python train.py --num_hidden_layers=13 --hidden_size=224 --num_attention_heads=7 --num_key_value_heads=1 --head_dim=32 --intermediate_size=640 --vocab_size=8192 --hidden_act="swiglu" --norm="rmsnorm" --norm_place="pre" --norm_eps=1e-05 --positions="rope" --rope_theta=10000.0 --rope_fraction=1.0 --qk_norm=false --attn_scale=0.177 --bias="none" --tie_word_embeddings=false --parallel_block=false --init="normal" --init_std_qkv=0.0373 --init_std_o=0.0463 --init_std_up=0.0533 --init_std_down=0.0533 --optimizer="adam_hyperball" --learning_rate=0.00353 --beta1=0.9 --weight_decay=0.0 --lr_head=0.00506 --max_grad_norm=2.0 --warmup_steps=332 --schedule="wsd" --decay_fraction=1.0 --decay_shape="linear" --final_lr_fraction=0.0 --batch_tokens=[8192, 16384, 24576] --max_seq_len=256 --doc_mask=true --train_tokens=159300000 --max_steps=10508 --dataset="wikipedia_en"
MLP neurons of a small language model. Each row is named by its layer, matrix (gate and up: input weights; down: output weights) and neuron, and shows model dimensions 0-95. Each number is 50 + 10 x the weight over its row's rms, rounded and kept within 0 to 99. A neuron's up and down rows have the sign that makes its largest values positive.
After each neuron's rows, "fires on" lists the tokens most often at its 100 highest values on Wikipedia text that the model never trained on.

L9.gate613:29 47 47 58 44 60 49 39 45 79 53 50 51 46 48 57 37 50 63 48 48 52 53 48 35 59 53 37 54 60 39 42 84 38 42 51 39 59 58 45 71 45 46 46 61 43 61 56 54 49 64 48 59 55 50 68 56 40 51 43 67 53 51 51 61 61 64 59 51 52 48 51 42 67 50 50 48 63 40 46 43 50 49 36 56 46 57 50 53 45 39 50 61 53 66 60
L9.up613:51 50 38 62 38 36 60 49 65 59 40 40 57 49 59 47 59 62 51 43 53 54 55 35 50 52 49 44 46 65 64 46 70 40 55 60 60 38 63 51 65 50 48 61 80 37 34 63 49 40 67 42 25 60 48 56 71 42 61 43 51 51 48 37 49 48 47 55 72 55 45 57 47 61 66 52 48 75 53 31 57 59 53 39 38 52 36 72 54 38 49 42 48 44 59 56
L9.down613:33 56 52 57 48 54 59 47 52 38 58 50 55 44 49 37 63 44 40 51 52 45 50 34 58 54 48 60 40 58 49 56 39 56 28 65 44 45 32 56 54 48 43 51 48 73 37 48 64 44 54 49 73 60 48 48 37 51 48 48 48 50 33 47 38 46 52 38 57 46 46 74 48 60 46 48 34 61 53 47 48 41 41 70 55 49 41 48 68 41 47 39 44 56 41 57
fires on: " th", " rel", " time", " way"

L3.gate554:57 52 61 53 71 42 56 43 46 60 55 47 45 41 50 55 44 47 41 36 46 60 31 24 60 70 49 60 40 50 64 61 42 46 81 46 48 42 54 63 45 33 48 46 59 58 67 35 68 76 37 54 43 38 49 42 54 50 51 60 43 45 40 49 64 54 53 57 44 44 54 27 43 37 49 48 39 40 51 46 64 59 42 43 65 47 38 49 49 44 50 60 40 49 53 54
L3.up554:50 40 45 52 49 38 56 64 49 54 57 43 26 40 45 56 50 58 37 46 36 52 50 56 68 55 68 54 44 56 52 51 37 63 50 58 39 55 41 51 58 49 64 48 38 44 45 73 64 57 25 62 57 45 41 44 51 56 71 45 64 51 38 52 58 46 44 60 47 60 73 52 32 53 57 42 56 45 50 55 57 34 39 52 60 43 55 59 53 36 62 55 57 47 37 44
L3.down554:47 46 62 46 43 55 54 45 52 59 59 56 46 54 59 52 30 74 34 61 55 41 37 57 36 52 37 42 72 40 60 51 65 53 45 44 58 29 27 46 48 57 54 57 74 67 54 62 42 45 51 62 39 46 45 64 44 45 62 46 56 49 59 42 32 31 64 33 40 52 33 38 52 32 46 40 53 51 78 41 49 49 52 45 46 41 52 61 64 59 54 41 51 44 51 53
fires on: " =", "ort", " fund"

L3.gate403:47 61 40 67 51 41 48 60 50 53 55 44 49 51 41 49 80 60 44 48 47 47 47 49 42 43 56 29 52 61 47 56 57 31 31 48 56 61 40 45 48 59 52 41 55 50 51 67 42 52 45 37 48 41 39 38 43 51 62 43 36 57 65 38 66 47 32 42 74 62 57 36 51 43 42 63 52 56 69 51 49 42 41 38 59 45 31 46 41 46 51 58 52 64 44 38
L3.up403:57 61 48 38 58 42 41 40 53 35 54 46 53 64 51 45 51 50 56 63 60 31 52 68 44 50 49 48 38 50 52 49 58 34 67 44 50 65 62 46 58 60 52 42 46 57 45 41 51 48 36 60 48 48 57 44 34 34 46 51 38 43 35 40 36 52 41 55 37 50 45 50 52 38 41 52 48 64 54 36 55 46 45 43 50 51 43 57 40 24 47 59 50 49 52 57
L3.down403:52 52 49 57 42 52 69 39 66 56 40 34 52 50 61 61 27 50 61 47 37 53 61 52 51 43 24 34 39 51 59 55 54 50 34 25 65 52 58 51 71 67 49 61 47 48 68 64 64 44 45 49 70 48 64 63 45 58 56 43 46 49 50 54 52 42 47 43 62 45 56 69 55 35 52 50 51 22 52 37 41 68 36 44 57 48 64 49 56 40 45 50 34 49 41 51
fires on: " War", " An", "An", " Women", " Jesus", " Your"

L4.gate419:64 42 38 50 64 58 42 36 67 53 53 24 62 51 40 48 55 42 49 44 58 67 48 43 43 43 44 48 50 65 50 41 53 54 62 42 53 49 39 52 53 52 68 20 45 57 17 49 52 52 59 48 56 53 35 38 68 33 43 50 50 53 48 52 56 51 56 59 68 61 51 52 49 47 49 68 49 48 39 48 65 59 37 41 60 53 45 65 49 48 41 63 48 67 57 49
L4.up419:67 56 39 36 46 72 69 65 45 44 44 43 42 52 41 28 27 63 56 40 50 31 58 57 63 36 41 54 45 55 44 38 33 48 36 44 69 47 44 56 64 35 57 61 44 62 43 45 50 47 43 61 46 43 55 27 58 47 69 45 52 69 55 58 53 49 33 53 44 64 45 55 48 54 30 62 49 44 39 65 45 53 50 50 58 69 54 42 64 59 34 57 60 36 44 51
L4.down419:56 65 63 57 70 32 56 53 60 58 57 47 61 45 50 63 51 43 46 49 56 57 55 41 54 58 61 57 66 46 39 66 69 50 62 44 26 56 52 36 38 59 50 51 48 41 70 58 50 59 59 33 52 53 37 60 53 58 62 62 51 51 57 35 55 62 49 54 52 40 38 33 64 60 46 51 55 48 45 62 49 44 57 38 54 39 47 40 64 59 32 44 22 48 45 45
fires on: "s", " |", ";", "d", "t"

L2.gate387:34 52 43 45 40 51 51 38 56 43 57 60 36 53 21 50 52 55 55 44 65 65 63 38 53 60 49 59 48 45 47 31 39 34 70 58 53 57 46 59 51 40 44 42 68 55 60 44 55 60 49 57 49 70 46 45 66 23 29 53 45 59 66 63 63 69 54 42 39 42 63 40 59 46 47 54 53 37 38 53 55 40 42 43 47 39 52 51 50 53 61 41 52 59 53 49
L2.up387:53 54 48 43 43 78 43 48 59 45 57 43 41 44 39 37 27 63 56 60 59 48 56 49 42 60 63 39 47 70 42 50 58 56 63 48 55 49 34 53 46 60 63 66 53 64 48 47 38 46 57 44 60 52 47 64 48 62 31 43 63 41 50 40 61 35 50 64 63 49 69 62 68 56 61 66 50 53 59 58 55 72 50 36 55 60 47 50 63 61 62 63 65 32 67 56
L2.down387:45 51 45 55 40 33 45 57 48 29 34 36 42 60 47 22 41 64 56 60 74 41 40 59 46 40 57 40 55 70 54 60 51 55 47 36 64 55 48 46 47 32 54 49 52 48 36 53 55 40 49 31 48 55 49 37 63 49 56 37 56 49 55 64 80 43 43 68 52 50 51 25 50 50 45 59 26 59 49 51 36 57 56 60 53 60 48 38 54 52 49 41 48 60 61 60
fires on: "=", " is", " was"

L2.gate84:60 56 60 52 36 35 55 49 50 45 66 51 46 54 62 43 44 57 63 54 59 58 51 49 56 62 56 68 42 57 48 57 46 47 61 49 49 49 68 54 48 68 32 35 59 61 50 63 47 54 66 56 33 45 54 30 64 49 48 59 66 24 45 61 51 66 46 44 53 42 65 56 65 56 57 58 64 48 62 37 47 46 57 32 56 38 68 55 55 43 52 49 57 37 57 33
L2.up84:43 52 57 57 68 46 40 52 54 45 53 30 61 54 37 59 49 27 68 39 70 57 42 56 61 50 62 47 44 51 39 71 47 51 46 55 47 60 49 60 37 67 46 52 57 47 53 44 49 76 56 61 37 49 53 54 54 57 50 34 47 30 44 53 61 52 59 45 49 25 63 45 46 43 56 60 59 50 42 49 43 60 34 50 27 30 75 64 55 56 56 56 57 63 55 35
L2.down84:43 58 50 34 45 40 42 46 65 53 40 63 57 54 50 46 52 50 51 55 57 42 69 44 24 62 50 51 43 67 47 45 53 51 50 46 52 46 56 54 61 34 57 39 41 46 55 52 43 41 53 42 53 68 45 49 39 46 51 41 47 43 51 31 51 48 41 55 52 57 56 30 39 66 56 47 41 64 48 48 47 60 44 45 47 39 39 39 71 65 63 51 63 61 43 51
fires on: ":", " United", " –", " all", " un", " president"

L7.gate364:57 50 50 52 39 56 60 51 58 46 65 38 48 46 40 49 57 38 45 34 58 34 46 25 58 57 38 46 35 65 48 43 38 59 35 55 73 51 61 50 55 52 74 53 52 66 45 23 50 71 41 60 55 43 58 43 64 45 39 57 58 54 49 52 59 55 46 53 43 73 56 43 62 56 41 54 42 49 48 66 49 46 49 54 57 50 48 63 53 31 50 59 45 43 54 51
L7.up364:41 60 49 37 33 47 65 32 64 57 55 33 40 66 41 48 46 37 47 51 54 51 49 60 60 51 39 54 62 50 49 31 58 47 44 56 51 43 66 57 49 40 53 67 50 47 37 43 51 68 58 64 30 50 52 42 42 44 53 50 50 57 45 40 58 52 52 51 60 60 48 30 55 63 37 71 58 42 46 61 41 53 69 54 54 38 34 49 59 58 36 46 51 65 61 48
L7.down364:64 53 48 36 46 46 40 61 56 68 62 64 52 47 41 55 39 55 41 33 52 51 81 39 44 52 20 41 64 44 55 48 49 50 50 52 39 53 46 48 41 56 54 53 54 52 52 53 39 55 55 51 42 38 45 54 47 54 58 43 46 36 68 57 58 65 00 46 52 54 60 70 56 53 31 65 44 71 47 65 53 46 41 47 60 46 62 37 62 41 35 51 39 60 67 48
fires on: " |", "|"

L8.gate54:50 44 50 56 28 66 60 68 54 43 48 38 53 51 57 38 76 60 38 64 41 48 52 55 54 56 42 56 45 45 38 40 44 29 62 37 48 55 41 29 60 47 37 50 56 38 33 44 49 53 72 68 60 50 19 56 50 39 47 39 59 61 49 38 58 57 56 51 46 45 62 56 47 51 58 49 57 53 55 60 30 47 48 43 54 48 51 47 58 66 56 69 63 40 62 60
L8.up54:45 62 29 61 50 41 58 55 38 48 64 55 48 56 56 38 45 60 40 42 62 55 56 43 66 58 40 35 32 59 46 68 56 59 52 46 49 43 45 37 50 62 74 50 43 51 37 57 45 52 63 45 48 48 64 52 34 62 47 44 31 58 51 55 61 54 62 46 35 34 38 46 62 54 55 41 50 43 46 37 52 55 80 55 47 67 50 42 51 68 65 48 54 52 55 47
L8.down54:77 53 54 61 48 53 48 33 50 56 45 52 49 55 49 30 70 48 44 54 39 55 39 53 51 40 40 49 53 78 34 65 64 58 55 36 41 70 48 34 59 42 45 55 26 56 47 65 59 61 63 52 56 68 50 51 47 60 43 37 56 40 52 44 45 58 55 35 52 45 42 52 39 46 41 54 55 49 65 31 52 40 56 56 47 66 47 49 64 50 52 59 66 30 64 47
fires on: "si", "B", " h", "0", "e"

L3.gate59:45 44 61 47 39 62 71 30 58 45 53 45 49 38 44 62 44 42 56 37 70 48 48 55 47 71 34 48 54 64 56 56 36 52 34 61 36 61 42 29 29 54 56 49 58 49 59 58 54 50 60 39 61 60 29 55 50 47 48 42 56 52 48 32 38 48 41 43 47 42 58 37 43 72 30 33 43 62 42 47 37 45 63 45 53 47 43 58 55 58 53 48 55 50 54 26
L3.up59:43 51 54 52 60 60 35 63 56 45 59 40 54 58 50 55 49 55 53 56 52 44 59 56 51 54 33 47 72 63 57 61 51 52 43 66 39 52 50 55 53 63 59 40 63 44 52 81 28 61 47 52 46 41 45 28 55 39 40 54 53 47 38 52 33 59 43 45 39 50 62 38 54 61 51 52 49 58 30 65 39 43 54 54 63 52 40 49 43 62 57 54 44 56 45 40
L3.down59:23 51 52 54 50 33 45 46 59 45 32 51 39 56 54 50 50 59 38 45 37 42 67 57 62 37 40 35 41 49 53 52 48 37 47 56 63 40 53 41 58 51 58 61 60 49 64 60 37 49 40 58 71 63 50 39 42 56 48 38 34 41 57 59 48 53 62 40 48 50 37 57 36 51 29 65 55 46 45 41 51 55 50 47 57 42 63 41 45 47 73 55 43 33 32 46
fires on: " Ad", " non", " multi", " Un", " New"

L2.gate102:66 58 50 44 43 54 35 49 41 42 55 61 43 56 45 60 51 50 54 56 53 40 65 47 48 53 35 62 51 60 49 54 48 48 48 47 44 47 60 53 61 68 37 44 37 59 45 51 58 72 49 60 43 55 33 59 52 59 49 44 62 50 47 58 64 32 50 46 54 48 89 44 66 58 31 41 35 52 40 51 36 58 56 55 58 38 37 57 39 31 37 62 38 64 63 49
L2.up102:59 41 44 46 53 49 53 38 51 64 58 60 50 44 36 72 59 41 48 35 49 31 57 41 60 45 24 69 49 52 33 34 50 49 70 52 42 35 66 43 56 57 53 47 50 54 36 42 51 59 58 49 55 48 47 58 42 36 62 32 59 54 46 42 58 49 31 61 54 53 45 46 46 47 56 48 43 44 41 46 48 49 42 49 49 60 37 52 48 64 49 50 30 45 57 32
L2.down102:66 40 44 50 40 49 40 58 51 52 54 58 59 38 42 41 37 40 53 47 53 66 69 42 46 45 22 43 49 51 52 36 48 47 40 50 69 48 47 66 58 31 62 52 62 53 56 55 55 80 39 75 71 39 49 57 54 41 54 56 46 53 53 61 45 48 24 61 50 47 46 38 66 46 50 72 41 42 44 81 57 64 53 55 56 47 43 42 47 65 47 44 38 53 43 35
fires on: " |"

L3.gate4:40 51 54 40 44 55 64 64 43 54 55 48 61 36 77 69 40 52 53 54 53 40 42 39 51 50 53 25 58 49 61 49 46 61 35 55 40 65 33 33 34 53 45 40 47 53 52 52 49 50 44 53 47 68 30 38 42 61 40 51 67 38 52 62 47 60 67 57 59 56 69 27 42 63 38 32 47 74 43 42 52 44 39 60 56 44 51 38 54 35 68 78 43 38 37 62
L3.up4:38 48 60 33 46 61 56 57 40 48 60 43 50 64 59 52 54 57 58 68 55 32 43 65 40 60 57 37 44 56 51 51 60 64 33 61 57 62 48 54 39 49 55 34 68 44 54 46 49 50 50 61 52 70 44 34 42 47 45 51 52 40 54 58 42 51 56 47 41 73 53 37 69 59 49 46 47 48 39 44 66 38 74 45 42 56 46 49 53 46 48 62 46 51 34 46
L3.down4:34 54 53 42 55 45 44 47 49 61 73 50 46 45 64 36 33 51 46 65 48 33 50 50 63 49 44 41 45 53 42 56 64 40 45 57 48 48 48 59 45 58 51 31 65 46 55 55 57 47 58 52 49 43 52 44 38 42 45 62 38 55 47 49 37 60 60 52 53 53 61 37 40 46 36 69 52 51 43 49 40 54 43 52 47 33 39 34 58 53 39 50 38 40 49 49
fires on: " Ad", " The", " Sc", " Her"

L3.gate535:48 41 38 50 32 48 45 50 68 55 71 46 32 38 47 61 55 41 40 56 70 52 57 55 47 60 42 40 49 45 51 44 43 61 55 40 43 50 63 56 47 37 46 53 44 53 30 52 43 58 61 44 48 43 45 47 40 46 48 48 40 49 57 69 54 60 43 61 36 51 66 55 59 67 56 57 57 42 71 52 60 50 35 56 43 56 43 53 46 53 45 45 33 47 78 59
L3.up535:63 62 56 49 45 57 49 51 74 39 41 36 37 50 58 67 49 50 42 49 51 53 51 55 56 71 51 65 48 44 50 42 47 57 63 46 39 46 47 42 56 51 51 30 50 80 49 47 50 59 35 50 37 35 40 46 56 44 58 58 53 53 70 22 57 57 42 61 52 60 52 59 39 46 37 59 47 38 42 65 57 52 37 51 61 47 36 71 53 61 51 46 41 66 60 52
L3.down535:66 57 57 43 49 50 46 48 50 41 38 55 51 52 30 39 57 51 52 40 47 42 70 69 57 54 31 57 56 52 51 36 53 40 53 65 36 47 50 38 53 56 41 72 66 38 49 55 77 35 44 54 53 45 37 39 49 65 61 49 34 55 59 43 49 53 12 50 65 56 36 50 49 60 35 41 51 34 36 33 38 58 40 56 42 64 55 50 62 38 41 46 46 46 31 37
fires on: " |", ";"

L3.gate126:47 49 47 61 42 56 59 57 52 52 51 52 49 49 48 59 33 44 65 49 54 75 48 38 67 55 58 58 56 57 39 55 54 47 64 50 63 55 73 50 73 52 40 56 62 44 56 52 62 53 52 51 52 44 65 54 77 64 47 37 62 51 57 75 54 66 47 44 56 57 46 47 66 50 52 54 71 57 59 37 49 67 39 42 49 61 48 64 45 55 54 50 45 62 53 43
L3.up126:48 54 51 55 53 42 36 52 32 63 58 49 67 22 61 51 56 45 40 50 32 63 44 53 58 37 57 35 50 67 43 58 48 42 33 58 29 53 70 26 37 51 39 40 69 50 65 40 43 65 46 46 41 52 64 50 41 47 69 49 27 53 60 55 52 57 59 65 42 49 58 58 65 44 50 60 58 49 63 49 49 38 53 59 58 42 56 64 51 41 44 43 37 56 57 57
L3.down126:65 54 47 62 49 44 45 46 48 51 52 53 44 45 51 49 42 42 69 46 62 51 52 38 28 39 47 73 59 55 42 71 51 26 55 49 47 38 54 48 41 58 54 17 42 46 39 56 47 60 43 58 26 67 39 61 48 38 51 65 65 64 43 38 49 45 38 43 50 54 60 36 44 62 45 55 57 35 54 44 42 36 48 31 56 44 54 40 46 51 53 45 58 57 68 37
fires on: " –", ":", "\n", " throw", " office", "em"

L3.gate174:60 39 34 66 55 52 47 54 36 64 56 32 44 60 56 51 35 51 52 48 48 70 49 35 55 58 89 47 27 56 41 38 41 50 33 48 45 65 58 40 61 48 47 43 57 48 36 39 62 67 48 47 41 71 47 52 48 36 53 79 48 45 33 51 46 64 48 57 44 42 58 51 57 62 60 58 60 57 62 36 30 37 38 35 47 53 55 62 55 66 61 50 57 46 66 35
L3.up174:65 51 41 57 58 47 35 64 52 57 53 34 62 35 43 41 47 45 64 52 59 71 53 40 67 49 71 50 35 51 49 57 24 48 43 52 47 55 52 55 53 49 37 55 56 53 62 30 50 63 60 52 47 59 70 46 52 62 57 54 35 40 48 55 51 53 62 46 41 47 43 47 55 59 38 62 56 52 58 60 48 45 39 28 39 45 50 59 67 68 46 45 43 47 71 51
L3.down174:66 62 42 44 47 43 54 49 50 58 46 64 61 55 46 56 52 68 77 35 47 62 50 59 54 47 63 63 43 36 47 47 37 58 59 48 38 46 64 56 48 35 53 45 50 52 61 33 44 57 62 42 44 66 68 48 46 51 50 67 64 54 47 56 46 55 39 70 36 58 51 55 43 36 58 41 49 58 49 34 44 55 56 50 37 35 47 45 43 43 62 51 41 49 52 34
fires on: " –", " -", ":"

L3.gate546:42 64 53 52 40 47 60 40 30 50 73 53 48 39 53 69 43 41 53 52 50 48 43 52 50 57 72 37 58 66 48 69 60 55 60 37 48 63 59 63 43 53 34 54 48 39 53 56 52 39 62 39 42 43 30 45 26 51 54 40 66 39 49 43 49 54 46 43 50 58 69 40 47 44 69 66 48 52 35 49 65 51 50 35 75 62 48 58 36 54 70 42 55 47 52 43
L3.up546:53 56 54 43 54 43 26 67 58 49 45 49 62 49 64 57 52 42 44 67 34 47 61 50 56 53 45 40 37 58 27 56 65 52 48 51 41 52 45 50 31 54 45 74 39 36 69 52 37 45 66 55 44 41 42 48 56 71 49 52 50 48 50 35 42 55 57 54 34 61 60 56 44 39 56 49 49 53 38 68 58 56 62 41 60 50 73 71 37 29 51 65 33 36 42 41
L3.down546:38 57 61 38 43 38 56 49 44 58 55 44 51 58 55 57 53 44 29 57 36 47 51 46 59 59 38 66 56 43 45 46 41 63 44 58 49 46 42 48 45 48 37 55 23 57 61 51 43 44 70 47 61 54 51 50 72 56 36 56 33 48 61 40 38 65 44 46 53 83 63 50 30 44 63 59 51 28 70 55 60 60 55 47 46 44 59 54 61 39 75 49 56 44 48 39
fires on: " Ad", "ter", " post", " i", " Post"

L8.gate424:50 45 45 44 49 52 65 39 60 41 64 22 45 63 43 54 34 68 49 44 65 54 56 51 44 42 61 37 51 62 57 57 52 55 41 35 67 67 51 42 56 61 39 51 48 55 53 42 39 50 44 58 55 52 43 29 42 47 36 39 36 41 45 66 40 41 59 46 54 44 47 35 51 52 42 34 51 46 37 42 47 56 46 48 51 62 49 43 52 48 63 50 49 56 51 56
L8.up424:58 50 50 54 38 59 55 60 57 31 62 54 43 61 50 66 51 61 42 62 60 65 57 46 42 63 62 52 67 47 61 61 57 74 52 50 42 58 49 45 49 60 57 52 50 49 42 33 62 57 33 64 64 57 37 27 65 66 62 37 58 47 43 41 59 40 64 51 50 51 64 52 65 47 45 52 46 44 31 45 30 58 52 54 48 49 42 46 63 39 45 41 69 52 62 81
L8.down424:56 41 34 32 48 49 62 44 40 36 50 43 45 47 54 50 38 51 56 33 54 56 53 43 41 59 63 26 63 42 39 51 42 44 49 45 70 54 48 46 61 45 49 58 39 45 48 55 53 53 69 73 60 52 46 55 42 46 45 32 40 36 59 59 59 38 50 71 54 51 50 42 61 47 44 45 50 49 47 54 54 57 56 66 60 63 51 47 41 66 55 44 50 42 67 39
fires on: " is", "t", "qu", " was", "eni"

L7.gate484:48 30 61 56 36 39 47 55 40 47 64 60 47 53 42 56 61 61 34 24 57 39 68 48 64 39 38 65 58 55 35 49 42 49 45 52 52 44 67 54 45 51 43 48 56 57 40 42 37 38 57 42 61 59 60 60 40 63 54 49 53 45 39 44 48 44 36 56 50 50 54 46 70 64 48 51 37 51 69 33 36 62 56 53 57 49 44 60 45 45 45 43 60 57 72 43
L7.up484:56 36 43 33 45 46 62 59 48 53 65 48 51 45 41 55 45 50 31 57 40 51 70 67 47 55 46 58 44 64 45 44 54 76 51 49 59 34 60 52 53 57 69 48 61 70 54 34 54 43 51 42 64 57 54 63 59 62 45 43 53 48 49 50 43 68 28 64 44 53 67 36 46 46 48 53 45 47 52 57 43 42 50 74 36 31 50 43 43 43 35 47 55 28 43 41
L7.down484:74 37 41 32 40 48 66 48 50 46 62 52 59 54 52 65 50 49 45 51 70 46 82 50 57 54 04 66 49 48 47 44 53 71 38 57 68 45 56 59 58 54 54 59 55 56 54 47 54 68 44 47 43 41 62 48 47 52 43 52 49 38 64 49 36 49 19 37 61 55 49 42 61 53 41 53 51 44 46 56 47 58 59 46 46 46 34 55 51 43 15 66 49 47 60 53
fires on: " |", "|"

L2.gate434:43 39 56 57 53 48 52 36 56 38 42 57 52 51 70 62 49 41 59 42 59 53 45 38 52 41 40 66 42 51 66 38 52 53 55 62 71 62 62 48 64 39 43 48 47 63 60 54 38 58 69 43 56 53 40 50 57 58 38 48 69 40 39 79 55 52 47 42 52 47 50 57 30 43 50 62 53 53 69 40 36 36 60 61 49 54 51 51 27 48 46 43 54 35 45 59
L2.up434:63 42 50 60 38 45 55 35 54 52 50 42 39 54 55 51 45 60 71 43 54 62 53 51 48 23 52 50 53 51 55 49 52 38 66 64 68 47 49 33 66 38 52 39 32 49 32 50 61 44 45 49 62 54 48 44 46 48 62 48 40 50 54 54 61 36 70 59 58 28 41 65 39 55 49 64 34 68 53 42 35 57 70 53 63 54 49 44 49 51 58 47 47 54 54 55
L2.down434:44 30 68 42 41 34 48 49 61 40 45 41 33 43 35 53 50 47 28 55 59 43 40 62 41 48 60 45 47 40 45 46 32 30 49 44 38 45 48 64 45 72 51 61 40 47 36 49 47 48 41 51 47 60 45 51 38 42 65 70 53 46 60 53 42 52 28 39 51 52 38 49 53 44 37 57 50 54 46 55 73 51 47 68 27 61 53 53 50 61 50 57 40 49 57 52
fires on: " al", " anti", " high", " northern", " eastern", " normal"

L9.gate186:42 42 52 48 47 42 54 61 63 66 66 59 45 61 42 46 41 59 55 35 66 42 49 52 50 66 37 43 54 58 56 50 71 54 55 51 48 34 60 38 37 70 44 33 48 32 40 56 51 60 53 66 54 47 60 50 57 35 68 31 57 66 56 53 60 47 60 70 55 49 56 37 47 56 70 41 53 49 39 42 60 46 30 46 40 49 40 66 46 50 37 56 75 50 46 37
L9.up186:44 35 42 56 54 40 44 40 66 51 45 37 41 43 52 40 48 61 38 53 51 35 36 57 26 68 54 48 38 52 60 46 51 63 42 57 62 58 48 42 55 44 41 51 45 49 73 40 36 59 38 61 65 54 51 77 62 54 56 51 52 45 64 43 51 45 54 40 59 44 43 70 37 59 59 47 34 47 45 44 52 66 54 56 49 38 41 59 54 66 49 58 46 45 53 42
L9.down186:63 41 48 64 54 49 45 54 57 36 35 44 42 45 37 47 48 43 44 42 43 60 52 52 52 42 62 42 50 62 58 48 66 41 54 42 64 48 54 56 50 40 63 41 50 46 86 42 49 39 49 60 48 38 57 55 68 49 68 38 61 39 55 67 36 45 33 50 21 55 43 70 52 53 37 45 36 37 49 54 47 55 36 51 46 50 42 47 62 31 51 48 28 48 45 50
fires on: " an"

L9.gate226:39 40 39 60 21 73 58 43 50 56 67 48 46 60 50 52 51 56 38 51 53 55 37 37 72 47 47 34 58 47 57 61 71 49 58 44 60 61 81 51 59 64 50 15 55 49 33 56 63 42 48 40 70 49 65 57 56 56 46 37 66 42 55 43 61 54 46 48 53 56 68 66 57 47 70 35 65 47 41 49 43 60 55 46 53 58 58 57 65 38 46 49 72 63 54 35
L9.up226:55 60 53 56 43 54 55 49 64 59 53 58 77 46 37 60 50 29 45 48 48 56 45 58 33 60 58 66 53 57 55 42 43 43 45 59 50 51 48 60 63 58 58 53 57 57 60 43 35 50 43 66 63 38 62 57 55 50 53 40 70 41 56 47 31 38 71 53 47 50 41 57 36 52 62 49 36 46 48 13 60 70 46 46 65 31 46 39 51 38 49 56 42 54 60 56
L9.down226:39 37 56 56 35 48 57 42 57 46 44 44 52 44 44 43 58 58 64 56 47 46 69 39 44 54 56 57 62 54 50 52 63 48 47 56 59 40 49 60 45 51 52 71 61 27 71 59 48 56 39 57 50 56 48 42 53 50 56 41 65 52 60 38 54 57 38 43 37 52 34 50 58 47 42 68 56 53 34 36 61 52 47 45 43 69 39 34 48 46 74 59 43 38 40 46
fires on: " an"

L2.gate87:62 50 75 42 53 46 61 59 39 46 55 44 55 55 11 51 58 39 45 34 46 51 62 41 39 56 43 62 43 44 44 71 55 54 55 51 40 54 60 53 62 44 51 52 46 46 48 42 41 60 39 45 52 47 37 56 41 51 52 68 62 45 64 34 46 48 39 31 60 60 52 49 66 62 51 43 41 32 55 53 47 69 40 60 46 39 45 76 42 57 42 53 72 54 52 44
L2.up87:64 57 48 33 40 28 37 35 52 47 41 30 44 44 42 51 45 58 68 46 54 41 65 45 57 44 36 59 57 48 62 51 63 55 43 51 45 49 65 71 55 55 55 47 49 49 52 36 40 62 63 50 48 55 66 49 62 53 54 50 50 52 58 51 43 63 37 44 57 65 51 61 21 55 37 50 43 53 46 64 16 43 48 62 44 36 53 60 49 40 49 46 44 44 55 55
L2.down87:51 55 31 38 35 54 50 44 44 63 53 58 61 51 53 66 41 33 42 45 49 44 62 43 53 58 43 46 63 48 62 52 46 46 39 42 43 47 52 43 65 59 56 43 28 52 44 55 50 58 51 65 46 44 57 59 63 48 39 60 35 61 51 31 58 45 23 55 55 66 54 57 53 73 43 52 64 52 39 64 42 49 64 46 54 59 37 69 50 61 48 47 50 76 63 37
fires on: " |", "amp", " from"

L3.gate401:38 54 47 44 52 72 54 71 48 56 72 47 42 54 49 48 37 52 47 39 45 42 64 45 57 58 65 46 49 52 52 56 38 71 41 38 30 70 59 53 38 48 40 30 50 47 60 37 49 61 46 39 55 47 55 58 43 56 33 38 53 31 46 52 38 68 52 66 50 53 62 43 62 55 62 59 32 61 55 53 63 60 45 63 63 53 29 35 52 51 65 50 53 44 59 35
L3.up401:37 48 50 41 50 51 54 51 39 23 44 45 48 49 42 50 49 61 53 45 43 52 50 44 53 50 36 45 74 67 53 63 35 66 55 52 50 40 48 52 51 48 58 42 54 48 70 60 43 57 43 55 52 54 63 50 50 57 42 42 55 55 41 49 42 59 48 58 47 52 54 35 46 53 70 50 39 58 25 48 47 44 47 65 59 52 58 34 47 44 64 58 54 32 36 42
L3.down401:24 46 53 53 62 39 30 44 42 49 56 58 49 63 61 60 62 61 59 50 47 45 53 42 59 36 36 59 55 49 56 49 62 42 45 60 43 67 39 24 54 51 58 67 52 48 44 53 64 37 52 69 58 53 50 44 48 38 44 38 59 53 63 51 65 58 47 54 38 58 41 53 43 33 63 55 61 51 64 48 60 52 50 54 46 32 58 46 61 57 71 57 43 43 42 46
fires on: " she", " She", " Ad"